Weights of a small transformer language model: vocabulary 8192.
MLP neurons of a small language model. Each row is named by its layer, matrix (up: input weights) and neuron, and shows model dimensions 16-79. Each number is 50 + 15 x the weight over its row's rms, rounded and kept within 0 to 99.
Before each neuron's rows, "fires on" lists the tokens most often at its 100 highest values on Wikipedia text that the model never trained on. A number after a token or word is its count.

fires on: " rel" 18, " int" 16, " un" 12, " exc" 8, " was" 8, " f" 6
L14.up623:42 60 66 70 53 37 56 37 27 29 61 55 46 23 32 59 59 49 61 36 77 29 34 63 37 38 79 21 53 83 54 39 64 54 65 48 64 61 44 59 70 53 53 35 53 35 71 57 68 72 35 42 39 37 40 30 50 53 33 57 71 54 57 97

fires on: "s" 22, "," 9, "\n\n" 9, " family" 8, "N" 6, "'" 5
L14.up539:27 56 52 74 74 32 61 25 54 44 23 49 50 30 38 54 39 56 64 60 64 40 52 57 42 56 52 40 52 39 38 65 41 67 57 57 56 96 30 57 50 55 72 41 52 56 39 56 28 48 57 54 32 10 63 19 56 30 28 72 27 47 56 47

fires on: " |" 55, ":" 13, " of" 12, "," 5, "|" 5, ";" 4
L12.up149:60 52 43 57 62 46 38 41 73 53 69 24 57 63 60 55 51 48 49 52 24 55 55 50 64 53 38 55 39 60 30 34 36 41 50 61 44 45 60 63 55 38 54 58 54 35 65 58 59 60 56 12 60 51 78 46 53 14 44 60 82 51 76 76

fires on: ";" 49, " |" 22, "|" 17, "0" 6
L5.up57:33 46 26 47 44 79 41 50 55 78 70 27 51 56 34 44 33 42 80 56 55 67 41 69 56 38 56 27 44 47 30 69 46 36 47 57 49 36 37 56 56 35 47 39 64 34 55 60 41 66 52 51 49 61 62 58 60 31 51 82 45 66 37 65

fires on: "." 63, " '" 7, " ." 6, "/" 5, ":" 4
L16.up348:51 54 43 52 71 64 38 44 29 19 65 71 71 58 36 73 39 57 67 60 52 52 48 55 28 53 41 49 35 42 42 47 75 64 52 58 26 60 75 46 67 75 40 44 46 75 71 49 49 55 26 23 41 25 32 19 22 36 54 87 58 81 24 79

fires on: " |" 41, ";" 17, " 4" 5, " 5" 5
L6.up475:40 64 29 58 35 28 51 33 57 37 64 25 55 64 61 51 53 46 77 84 48 70 44 61 61 41 44 10 58 63 51 24 37 38 56 63 50 33 35 49 61 37 57 62 48 22 51 40 63 50 41 46 47 27 26 71 61 73 63 53 39 58 59 46

fires on: " |" 35, " Bronze" 10, "–" 4, " Gold" 4, " Silver" 4
L10.up94:43 48 35 24 27 61 56 47 30 49 79 40 33 70 34 50 38 36 73 59 40 67 35 57 78 61 46 63 23 39 30 59 52 39 46 45 45 29 58 21 72 38 24 81 28 39 85 30 42 47 39 39 62 48 34 60 72 39 58 48 42 40 44 62

fires on: "\n" 16, ":" 16, " 978" 12, " on" 11, " Website" 8, "\n\n" 7
L6.up109:58 53 27 54 65 39 24 51 48 53 27 56 61 50 62 54 41 94 49 39 42 61 49 49 38 55 59 69 56 60 46 47 53 41 36 90 46 42 81 26 65 42 87 39 44 62 74 48 30 54 55 25 56 34 50 67 51 31 51 42 50 33 70 87

fires on: "'" 60, "." 9, "’" 6
L14.up183:57 65 63 53 63 33 34 53 55 16 40 52 66 52 53 76 45 43 47 53 31 63 41 60 49 34 63 59 55 50 28 56 54 64 52 79 53 22 40 20 82 54 30 33 53 45 50 21 62 60 59 55 34 37 30 52 83 40 48 50 48 49 51 71

fires on: "s" 32, "ly" 17, "ously" 8, " of" 8, "ently" 6, "ally" 5
L3.up83:59 50 45 68 66 53 59 48 50 47 45 43 42 34 38 82 57 38 73 62 54 33 55 62 83 50 19 59 46 99 02 51 62 44 26 68 53 62 54 55 55 39 77 38 59 48 91 45 45 61 36 61 58 50 27 24 60 51 51 32 56 49 70 52

fires on: "'" 38, "on" 11, "ion" 8, "E" 8, " Art" 5, " of" 5
L5.up560:26 45 71 41 48 41 43 62 62 28 56 18 67 78 70 73 33 64 56 64 48 54 65 58 31 36 34 40 60 47 61 56 54 38 64 51 38 81 34 27 54 56 61 56 53 21 66 24 54 60 46 45 48 36 48 43 78 63 47 54 49 57 60 46

fires on: " by" 26, " in" 13, " ad" 9, " br" 8, " per" 8, " ins" 6
L16.up186:46 46 56 79 42 43 42 24 50 44 57 60 27 32 53 35 74 59 54 42 79 59 44 73 52 46 75 62 49 37 29 39 36 71 66 61 80 25 59 52 45 60 84 59 39 57 46 38 54 44 45 32 57 56 52 34 64 80 26 46 64 37 63 86

fires on: "mp" 16, "ff" 10, "nd" 8, "an" 7, "cc" 7, "ming" 6
L9.up145:09 43 25 36 63 61 42 44 62 22 38 60 53 44 42 56 49 31 41 38 61 48 36 47 65 41 76 50 61 35 47 72 35 27 63 58 48 39 62 69 72 56 21 26 55 37 30 47 42 70 55 30 58 61 55 56 65 37 33 44 56 49 42 58

fires on: " |" 37, " –" 23, ";" 20, " —" 8
L3.up150:36 61 43 47 21 52 53 60 59 47 51 36 65 64 49 46 59 56 62 55 59 88 39 61 51 44 54 11 25 38 41 32 15 20 81 57 41 43 39 51 49 44 42 55 47 15 76 17 58 64 57 33 83 35 72 69 66 41 29 51 39 53 42 71

fires on: " =" 82, ":" 4, " Hot" 4
L7.up336:52 32 19 59 43 62 46 30 59 30 53 12 57 54 57 34 61 45 65 55 59 48 54 48 59 45 41 48 80 39 16 39 34 18 40 62 47 38 64 48 64 48 55 67 60 44 57 77 58 66 48 31 59 15 50 45 81 39 37 86 43 46 71 73

fires on: " |" 36, ")" 30, "." 21, "\n" 8
L11.up620:39 27 45 58 53 67 56 54 55 38 51 32 54 47 37 63 58 47 71 59 67 77 56 58 51 55 57 21 43 56 24 55 47 59 52 55 49 39 33 51 60 14 54 82 75 50 84 62 48 63 25 50 41 39 68 36 48 58 48 80 26 58 57 60

fires on: " at" 12, " in" 12, " of" 10, " per" 8, "–" 6, " than" 5
L10.up152:81 14 79 55 52 38 80 55 27 40 38 55 99 39 62 63 25 48 60 68 41 47 44 61 39 38 53 58 47 61 49 45 42 53 39 64 55 56 55 40 48 54 68 53 36 23 65 39 85 55 26 10 64 78 27 32 35 55 79 56 78 55 52 58

fires on: "-" 36, " Ec" 6, " other" 6, " in" 6, "as" 5
L14.up169:56 57 62 68 72 71 36 66 34 38 29 61 76 59 36 62 42 65 78 46 66 75 41 43 56 44 43 68 19 43 58 76 63 41 60 51 53 58 32 60 44 38 75 56 45 41 35 14 61 57 47 27 38 46 71 55 43 67 27 63 52 78 33 44

fires on: "'" 28, "’" 25, " “" 8, " \"" 5, "Go" 4
L11.up637:80 46 50 36 59 74 48 40 40 32 62 36 62 36 36 50 46 50 55 49 27 54 31 55 61 51 62 56 53 33 57 53 31 68 49 53 55 53 46 39 60 55 56 34 74 39 50 24 73 68 48 44 36 54 38 58 63 42 65 51 53 88 42 71

fires on: " per" 25, " than" 25, " or" 16, "=" 7, " vi" 5, " to" 4
L13.up461:82 41 75 66 44 44 74 54 41 51 40 59 64 69 40 42 18 36 60 52 67 50 38 53 34 27 34 63 19 78 55 55 45 44 52 45 40 61 55 54 59 46 48 58 33 49 42 36 69 44 74 35 87 73 55 64 39 52 64 33 56 43 58 75

fires on: " called" 11, " e" 11, " su" 10, " te" 9, " la" 6, " swe" 6
L12.up704:52 40 71 68 57 47 37 43 50 42 64 32 51 46 42 51 08 68 65 48 59 43 51 70 55 23 51 31 44 40 63 96 34 78 43 42 48 77 55 73 72 31 52 46 73 48 50 52 40 54 65 28 66 61 55 32 50 55 88 31 41 41 64 83

fires on: "-" 34, "ta" 7, " of" 7, "po" 5, "ici" 4
L13.up600:66 70 48 53 75 53 33 26 56 46 59 78 59 44 56 16 31 44 49 55 30 38 24 40 51 33 68 57 60 45 41 52 38 51 55 60 49 39 28 53 84 44 54 40 71 77 47 44 47 54 47 17 39 45 72 50 63 23 49 89 40 45 43 72

fires on: "s" 57, "es" 12
L11.up675:79 50 63 62 67 52 76 42 34 33 42 37 60 29 38 71 47 31 72 64 61 63 42 53 44 45 55 64 50 50 40 42 37 53 48 45 57 41 33 35 82 56 79 79 81 48 68 43 38 51 55 48 38 67 45 36 65 56 58 64 44 75 70 63

fires on: "." 74, "\n\n" 11, "\n" 5
L5.up78:79 53 42 60 66 40 50 36 44 56 50 38 62 43 63 73 38 42 39 44 50 41 39 50 71 50 41 16 17 60 41 48 31 61 55 73 69 73 56 58 61 68 53 45 60 72 69 52 85 38 28 33 43 27 65 32 40 24 54 62 27 50 44 57

fires on: " of" 48, "day" 12, " Night" 7, " on" 6, " series" 6, " Bowl" 4
L3.up761:41 67 28 60 57 80 49 71 51 54 11 52 66 69 60 35 20 42 55 89 51 65 62 48 76 49 38 52 35 26 28 50 64 38 47 58 65 69 66 38 61 45 76 27 31 55 81 13 34 47 51 62 72 55 60 40 61 28 66 46 45 40 68 63

fires on: ")" 20, "\n" 17, " |" 5, " 978" 5, ":" 4, "%" 4
L12.up498:68 47 26 56 82 20 70 65 58 42 47 21 61 60 49 48 52 51 58 53 35 59 57 41 84 61 53 40 46 46 61 36 39 71 45 72 51 43 47 51 63 50 58 54 67 69 65 53 63 51 21 49 75 52 62 21 46 21 47 43 65 51 37 72

fires on: "." 30, " it" 10, " —" 8, " Ann" 7, " It" 6, " more" 4
L14.up201:58 55 63 47 34 41 47 65 57 47 14 74 68 57 40 77 51 70 51 59 60 66 39 43 50 35 49 40 46 53 46 47 31 68 73 61 57 22 49 54 64 46 25 77 69 78 71 14 42 57 62 22 70 33 34 56 84 48 58 33 60 61 40 58

fires on: "," 42, "a" 5, " left" 5
L11.up64:28 99 41 65 54 64 44 36 36 43 37 44 38 43 46 44 62 67 55 62 52 46 69 52 46 24 42 16 59 26 57 69 68 51 80 62 36 91 13 55 45 48 56 48 45 59 47 68 40 43 57 59 70 24 42 51 61 53 47 52 48 60 38 58

fires on: " |" 47, ";" 27
L6.up144:51 52 32 37 54 62 58 45 84 52 61 13 55 55 50 44 26 55 69 42 51 86 42 46 48 50 48 39 57 43 41 70 28 81 45 41 38 76 56 56 62 43 48 54 84 71 50 44 51 22 67 51 37 31 39 34 43 50 75 67 49 65 71 71

fires on: "s" 28, "es" 20, "ts" 8, " Yosh" 5
L16.up356:49 65 43 81 78 33 65 67 42 57 59 55 47 35 57 63 60 37 73 75 46 42 57 71 42 58 50 30 38 46 49 60 58 37 54 42 53 56 21 33 50 47 45 87 76 61 70 42 56 54 39 65 38 65 62 28 50 49 52 52 42 67 47 45

fires on: " |" 71, ";" 10, "ha" 5, "ita" 4
L11.up162:56 48 58 32 30 54 70 61 54 55 51 71 43 72 31 60 72 15 43 29 50 52 45 65 69 34 70 38 64 53 43 43 45 57 37 57 43 27 32 69 52 69 55 37 69 40 55 70 81 29 29 41 50 32 49 32 40 49 60 48 40 63 66 52

fires on: " (" 44, " |" 9, " being" 4, "′" 4, " be" 4
L14.up109:43 70 37 45 62 42 34 67 67 53 35 56 48 43 40 72 23 51 36 67 36 61 57 41 64 45 32 54 52 24 48 51 45 38 57 46 54 21 28 53 65 44 62 34 46 64 68 41 47 33 46 49 45 43 49 60 43 50 58 71 27 70 64 37

fires on: "'" 21, " do" 11, " they" 6, " explo" 5, " he" 5, " we" 4
L7.up659:42 53 50 64 75 60 52 37 48 13 45 41 53 40 35 78 33 70 40 48 73 52 56 71 54 35 63 58 22 52 48 15 11 45 47 38 50 75 53 38 60 34 54 50 48 56 65 56 62 44 45 27 26 51 57 19 78 66 57 55 46 40 58 66

fires on: "." 73, " ." 12, ":" 10
L7.up260:62 44 64 48 69 29 61 42 46 36 63 51 57 32 74 72 22 36 52 42 52 50 55 60 51 39 55 31 55 22 36 50 43 54 76 53 48 55 16 46 63 54 73 62 76 42 64 56 76 44 34 04 43 00 54 36 44 45 68 90 43 61 43 72

fires on: " of" 68, " Top" 5, " Rank" 4, "s" 4, " top" 4
L16.up237:36 48 41 60 26 27 28 60 53 46 46 58 78 61 11 55 49 39 64 54 41 51 36 67 58 35 30 79 69 59 14 38 39 37 50 67 46 55 47 63 67 36 40 54 57 57 76 61 49 69 36 57 58 51 59 35 64 40 36 31 42 50 88 45

fires on: " |" 25, ";" 14, "=" 10, ")" 9, " of" 4
L11.up291:42 61 70 57 46 75 65 72 64 59 56 48 50 36 48 63 58 28 85 36 61 34 34 92 70 36 60 35 54 62 32 49 48 18 35 46 46 30 27 44 66 20 45 52 60 46 49 48 55 45 30 56 33 30 41 35 48 56 42 57 11 81 48 37

fires on: " |" 46, " not" 8, "3" 6, "4" 5, " (" 4, "9" 4
L10.up584:59 57 43 48 39 43 40 66 80 49 30 40 55 56 33 62 30 43 47 40 40 61 51 66 71 61 29 55 41 42 36 57 69 30 65 81 49 29 52 75 62 34 41 66 47 39 88 54 53 43 11 40 54 16 69 74 65 41 46 36 32 67 51 50

fires on: "." 99
L5.up122:53 35 83 65 66 35 48 43 51 17 52 34 61 27 54 60 59 49 72 70 42 64 48 55 49 47 49 22 52 70 31 31 61 80 46 61 44 56 48 63 66 54 53 48 64 45 74 64 42 39 38 20 24 38 20 30 45 56 59 59 42 88 41 81

fires on: "'" 44, "f" 8, " Chart" 4
L6.up708:62 55 66 42 37 39 27 50 46 46 41 29 30 48 66 51 57 57 29 14 22 49 61 50 54 37 53 58 28 39 55 20 52 58 58 08 68 59 52 10 47 16 66 63 63 50 38 52 53 10 29 20 58 49 43 34 90 66 14 48 61 35 30 34

fires on: "," 36, " and" 20, " she" 9, " who" 5, " he" 5
L6.up474:12 82 45 45 46 45 61 37 52 64 46 51 61 61 75 85 20 48 55 30 58 55 35 72 41 40 55 38 52 41 65 38 35 37 76 63 49 50 26 68 55 39 73 48 35 42 34 33 93 53 53 39 47 44 43 65 40 44 61 50 49 54 53 62

fires on: " such" 15, " than" 14, " by" 11, "ent" 6, " as" 6, "ist" 5
L7.up227:34 40 63 48 45 47 32 30 55 50 71 59 52 52 39 67 48 48 63 82 63 58 32 59 33 18 40 34 55 54 61 48 58 47 40 59 27 23 43 39 59 28 65 47 48 66 45 37 50 48 79 47 68 52 58 57 71 42 60 48 61 41 42 45

fires on: " |" 81, ";" 17
L6.up634:35 65 14 54 31 65 54 69 61 57 51 28 57 48 36 50 44 79 47 58 42 70 43 49 63 46 38 38 50 28 34 57 33 44 58 66 51 37 34 53 60 33 47 42 68 68 46 33 54 26 34 50 47 07 19 72 51 34 36 49 63 51 45 65

fires on: " and" 46, " (" 31, "." 12
L13.up288:49 64 64 36 45 63 52 66 57 75 46 43 65 60 51 58 28 16 17 47 38 56 38 60 64 22 50 67 70 32 57 56 45 51 69 69 51 56 37 43 64 53 21 72 46 68 24 14 69 62 54 43 66 44 59 66 35 56 38 48 37 46 82 58

fires on: " on" 24, " of" 23, "\n " 15, " from" 5, "Born" 5, "born" 4
L13.up702:57 59 20 60 38 70 50 63 50 55 39 49 51 41 60 64 39 50 31 59 40 64 42 52 75 13 30 44 49 26 27 34 37 47 51 66 63 46 52 51 65 47 66 58 37 72 37 39 24 63 62 36 58 39 48 54 39 45 34 33 51 48 46 62

fires on: "-" 32, "|" 15, "f" 6, "ten" 4, " of" 4
L14.up581:55 37 70 41 52 51 44 34 48 46 53 52 51 53 50 42 37 42 40 69 55 32 22 35 46 58 45 54 70 60 39 56 46 33 29 56 42 32 40 48 65 78 53 44 69 35 52 68 67 57 23 46 44 55 61 41 50 34 48 68 66 51 75 71

fires on: " United" 36, " Ar" 10, " North" 7, " LA" 5, ":" 5, " NA" 4
L4.up124:35 57 49 61 72 32 45 60 61 27 53 31 65 36 56 63 38 43 61 57 46 74 45 55 51 46 53 32 62 45 29 42 53 50 59 67 38 43 21 64 47 54 54 75 31 60 60 71 51 72 28 28 67 53 34 44 54 37 51 54 51 52 47 61

fires on: "a" 26, "i" 14, "y" 12, "avi" 4, "hi" 4, "na" 4
L13.up581:75 35 43 29 69 28 72 47 84 63 26 28 53 49 71 59 21 27 33 67 56 39 52 50 42 53 47 42 41 65 44 58 34 64 72 47 49 66 37 55 54 48 72 73 54 54 59 48 50 78 37 49 44 41 82 77 49 50 56 41 55 33 58 31

fires on: "." 30, "-" 29, " as" 4
L9.up244:55 51 86 35 50 44 53 65 70 50 62 40 53 51 57 66 28 37 48 39 31 58 44 61 53 41 27 46 56 55 68 48 25 46 53 63 40 59 33 60 69 39 47 50 65 74 44 33 75 75 46 20 67 48 47 34 37 37 81 33 69 54 42 67

fires on: "'" 57, " financial" 8, " income" 5
L7.up658:78 55 73 57 41 52 42 48 40 51 36 54 40 42 27 50 51 55 55 30 41 34 44 42 60 55 43 58 47 16 59 40 56 66 40 59 77 53 55 34 55 19 41 27 43 61 35 55 41 60 37 38 28 54 54 25 75 49 25 46 49 48 54 62

fires on: " |" 74, " 6" 4
L11.up402:38 34 43 48 30 43 29 43 49 23 50 32 61 61 43 50 46 38 94 67 38 54 36 36 56 43 59 40 63 46 56 27 26 62 49 55 72 34 48 48 66 41 44 66 36 51 49 47 48 50 20 51 59 59 68 72 55 79 35 42 14 64 41 54

fires on: " |" 26, " than" 24, "ent" 15, "eri" 5
L7.up2:27 46 66 55 44 50 56 87 58 43 59 49 62 52 44 51 53 57 50 82 62 58 36 49 43 11 65 57 47 81 70 69 79 53 30 52 52 35 53 48 44 99 60 62 63 62 64 47 59 55 68 56 65 41 52 55 85 60 68 59 59 66 53 55

fires on: " that" 19, " the" 12, " and" 9, "-" 7, " to" 6, " $" 6
L9.up673:55 62 82 60 45 49 36 48 32 69 69 62 73 55 20 42 51 49 78 43 42 43 34 71 41 59 67 68 44 43 36 64 65 35 43 48 46 49 59 44 62 47 52 42 53 45 54 37 37 78 60 22 26 34 35 66 52 62 63 63 56 48 83 60

fires on: " |" 78
L4.up255:00 61 54 68 17 45 44 38 68 25 54 43 46 51 37 48 65 28 68 73 53 72 49 53 50 42 64 13 63 49 38 33 48 62 66 39 38 57 38 48 52 44 47 63 58 36 45 48 56 56 53 42 37 61 73 79 73 71 60 55 63 85 46 61

fires on: "19" 32, ":" 13, " %" 8, " Year" 5, " |" 5
L7.up735:32 36 22 64 43 45 48 83 47 50 57 50 64 59 39 59 39 63 48 50 38 77 36 43 66 53 45 65 42 35 40 49 32 57 21 65 45 14 64 62 67 40 53 79 44 58 58 45 53 68 34 23 90 18 46 33 50 29 55 45 78 78 42 73

fires on: " |" 38, "2" 4, ";" 4, "7" 4
L7.up451:60 61 40 38 23 34 71 69 51 52 54 30 39 75 47 35 51 55 70 67 38 78 57 58 74 39 48 35 63 52 25 45 17 38 37 63 62 41 23 48 56 27 26 42 57 50 57 56 50 56 69 53 67 50 35 60 62 51 54 58 55 37 44 58

fires on: "." 20, " was" 11, ")" 10, "\"" 10, "%" 8, " later" 5
L11.up606:51 35 54 61 71 19 59 70 81 53 52 39 47 44 61 69 51 38 78 37 49 60 54 68 46 40 63 54 49 52 06 27 10 64 53 60 37 59 48 42 60 62 69 32 65 47 59 54 57 41 60 33 47 43 48 32 55 52 53 54 56 63 64 73

fires on: "\n" 32, "–" 19, " and" 12, "," 7, "-" 6
L12.up510:52 53 42 50 74 24 54 65 24 65 53 55 60 27 55 33 24 64 64 59 53 61 23 48 55 43 41 51 65 55 26 58 43 34 32 52 72 49 42 46 50 46 54 48 86 48 71 58 61 58 46 20 19 56 33 52 39 46 54 83 68 44 74 59

fires on: " of" 34, "s" 12, "on" 9, "," 8, "day" 7, "e" 6
L13.up570:62 34 51 66 47 52 60 80 64 41 59 20 49 54 82 87 34 34 34 42 30 36 80 61 49 34 52 59 48 48 26 48 55 46 46 66 46 70 63 52 34 48 84 54 43 55 75 16 57 73 46 51 38 17 58 57 61 26 40 38 60 28 68 56

fires on: " |" 60, ";" 7, " w" 6, " (" 6, " vocals" 5
L11.up431:13 34 38 55 45 28 57 54 53 37 39 49 29 49 63 44 28 65 62 40 40 66 21 68 35 49 66 40 49 41 33 51 33 32 81 64 63 45 47 66 52 41 62 43 60 39 48 43 38 60 78 24 36 27 49 65 64 51 59 46 50 48 73 75

fires on: "h" 30, "'" 16, "an" 12, "st" 7, "n" 5, "g" 4
L13.up53:51 85 64 36 55 19 81 56 47 34 42 16 64 62 65 63 35 44 47 50 65 34 43 66 57 16 57 55 58 55 67 49 30 45 73 37 17 46 36 49 54 34 61 66 40 50 56 35 64 60 36 59 40 42 84 47 64 37 42 42 60 26 54 55

fires on: "\n\n" 17, " is" 17, " −" 12, " as" 12, " of" 11, "\n" 7
L16.up377:57 61 41 71 85 71 24 27 38 73 31 61 48 55 47 42 48 47 46 38 39 67 46 47 52 59 50 68 26 40 45 55 61 79 40 75 61 65 58 59 78 53 67 53 49 57 64 73 51 48 60 37 33 26 52 59 44 11 39 68 35 74 52 60

fires on: "6" 14, "7" 11, "4" 10, "8" 8, "3" 8
L3.up226:41 59 46 58 44 42 49 42 69 28 53 27 32 28 42 52 23 26 62 62 56 67 52 63 47 57 35 30 33 72 41 32 52 24 69 86 34 71 47 57 62 45 54 63 57 49 79 56 47 78 32 31 51 25 65 48 66 60 72 52 40 44 41 68

fires on: " |" 22, " (" 13, ";" 9, "3" 7, " 6" 7, "F" 4
L9.up742:54 36 57 42 22 40 41 31 96 40 58 49 66 48 44 70 38 52 57 63 49 54 48 55 86 54 18 24 55 53 53 55 78 25 49 72 62 48 56 73 58 40 77 57 51 29 87 55 47 68 17 47 40 71 23 60 59 59 65 36 44 53 70 34

fires on: "'" 39, "’" 11, "y" 6, "mun" 5, "ming" 5
L4.up242:49 70 60 64 58 34 37 55 14 43 46 31 38 53 52 56 63 40 57 38 69 46 24 33 69 88 24 75 52 47 43 57 48 58 56 54 61 81 50 57 38 12 44 12 58 65 47 60 49 63 30 27 63 54 44 29 99 49 14 51 52 53 50 30

fires on: " that" 20, "s" 18, ":" 16, "se" 5, "C" 4
L11.up459:25 00 63 64 45 34 55 64 66 48 59 60 43 61 48 72 30 75 44 61 40 42 50 64 31 48 37 54 52 62 36 64 56 51 45 43 45 63 55 71 64 50 70 69 77 78 73 32 36 61 23 38 52 49 38 51 28 40 25 41 64 37 46 74

fires on: ":" 25, " LA" 10, " U" 7, " life" 6, "'" 4
L5.up427:44 54 35 55 38 32 39 66 60 26 44 35 55 62 26 62 44 65 62 53 38 51 52 59 61 50 17 20 54 30 50 57 61 51 61 42 33 48 53 44 64 54 69 62 47 62 61 48 35 45 26 37 57 36 32 56 64 33 62 39 60 34 48 36

fires on: " her" 18, ";" 18, " |" 9, " his" 9, " written" 5, " directed" 5
L5.up349:26 33 35 53 20 41 47 34 40 43 29 24 40 71 62 51 63 61 65 75 56 75 53 61 37 65 60 33 42 42 43 55 43 53 62 56 35 22 62 65 38 32 58 37 63 62 68 44 73 50 72 38 69 55 52 87 68 38 66 51 53 33 71 65

fires on: " as" 30, "name" 6, " Cha" 6, " Pra" 5, "pa" 4, " Tai" 4
L3.up575:67 35 51 58 47 60 58 64 33 65 65 58 55 65 22 47 09 41 49 55 28 70 50 42 79 32 54 52 43 40 55 52 46 55 25 68 40 56 29 63 64 54 58 55 50 61 88 51 35 45 62 31 28 60 38 63 48 52 67 50 69 38 63 43

fires on: "s" 27, "n" 14, "st" 12, "ss" 11, "h" 9, "tt" 4
L14.up577:49 74 36 60 71 24 45 66 75 45 53 42 47 54 62 63 41 30 61 48 67 31 47 39 74 47 41 43 73 67 51 41 44 34 57 46 54 54 44 40 64 42 53 56 53 51 64 65 67 84 44 61 57 49 67 50 65 32 65 52 58 27 47 67

fires on: " |" 71, "/" 6, ";" 5, "|" 4
L12.up264:32 41 20 52 29 48 47 57 52 42 30 32 57 48 60 45 21 61 69 60 48 66 40 55 47 50 53 43 63 57 21 49 07 65 62 31 41 62 80 62 64 31 47 49 69 49 78 12 65 46 70 50 49 76 55 64 68 39 56 22 62 37 72 87

fires on: " USA" 19, "na" 13, " ." 9, "a" 7, "O" 6, "o" 5
L7.up467:57 20 33 43 49 00 52 54 56 51 43 41 56 42 52 88 33 43 43 36 23 59 66 40 38 63 54 46 52 21 63 55 27 63 59 49 40 53 43 75 46 47 61 77 53 48 39 29 63 46 36 46 39 37 55 47 36 56 63 50 60 78 49 59

fires on: " =" 42, "=" 11, " m" 9, " |" 8, "ff" 5, "mp" 4
L14.up541:48 58 44 55 58 64 40 31 50 48 63 34 34 51 50 58 50 34 52 54 42 40 57 44 61 47 46 15 77 41 63 48 38 38 61 63 45 39 32 69 75 49 50 57 52 48 48 55 76 65 28 57 35 55 47 39 36 57 86 46 52 60 36 58

fires on: "," 36, ")" 11, " Stadium" 7
L7.up511:26 78 30 29 40 48 63 30 52 41 33 41 53 50 64 46 60 55 75 79 56 70 43 64 66 20 45 09 58 38 55 48 45 78 64 41 36 45 40 44 59 46 24 37 41 43 66 61 57 53 45 51 51 57 56 93 39 46 45 53 62 52 63 57

fires on: ":" 36, " The" 22, "." 6, " '" 5, " the" 5, " Its" 4
L5.up499:50 56 26 69 61 56 50 56 50 30 47 31 38 49 56 60 33 54 44 65 64 67 44 57 32 49 49 34 55 37 33 21 27 40 86 65 47 54 43 59 47 45 62 73 55 37 66 57 42 65 38 41 55 24 64 17 65 00 59 89 34 50 55 76

fires on: "." 37, "si" 13, "du" 8, "ti" 5
L12.up576:64 41 58 48 84 54 47 50 36 18 61 49 40 41 27 70 56 48 56 53 38 46 52 35 36 44 65 46 48 62 27 45 06 80 52 40 64 42 58 61 50 61 48 41 68 41 71 58 41 62 46 21 41 32 36 22 33 28 44 61 41 78 28 75

fires on: " (" 20, ")" 18, " in" 13, " to" 6, "×" 5, " of" 4
L11.up738:64 27 77 44 62 32 76 52 79 57 59 64 34 57 41 61 39 28 48 36 83 67 29 57 87 46 58 51 34 81 34 46 63 54 32 46 67 60 43 34 43 54 31 45 54 46 85 60 42 53 41 51 55 47 47 33 15 43 55 82 33 29 39 44

fires on: " |" 89, "|" 8
L6.up382:53 52 42 60 58 46 35 63 51 53 62 37 52 58 45 35 35 55 49 42 43 49 45 51 85 52 31 51 48 46 35 51 06 53 45 65 32 27 56 62 55 50 37 67 79 66 76 43 44 43 26 31 40 30 39 62 76 37 77 30 57 39 56 81

fires on: " to" 21, ":" 17, " the" 8, "na" 8, ")" 7
L11.up456:92 44 51 59 50 55 77 53 70 50 60 46 68 43 40 68 51 32 87 56 58 35 14 61 85 46 56 54 64 48 58 32 24 54 32 61 61 54 65 31 55 39 62 53 43 43 48 63 25 59 23 53 45 60 46 71 20 29 47 53 61 11 53 68

fires on: " and" 42, "," 13, "-" 10, " |" 9, "ju" 6, "lu" 5
L10.up563:51 56 28 23 41 75 65 35 51 56 69 42 71 58 43 65 38 40 68 62 58 48 35 63 70 35 36 45 43 27 68 52 49 55 51 53 37 53 42 58 60 48 43 28 41 52 67 72 65 56 28 34 31 31 56 56 38 26 49 50 48 72 64 64

fires on: "s" 32, "n" 16, "ne" 8, "ton" 5
L13.up551:53 72 24 50 63 69 90 56 75 51 60 40 32 42 61 49 36 28 51 81 63 39 58 55 49 38 46 32 42 77 25 69 41 50 81 48 59 80 55 58 51 23 30 35 46 64 54 59 75 69 36 59 40 52 38 88 72 36 51 67 78 29 47 52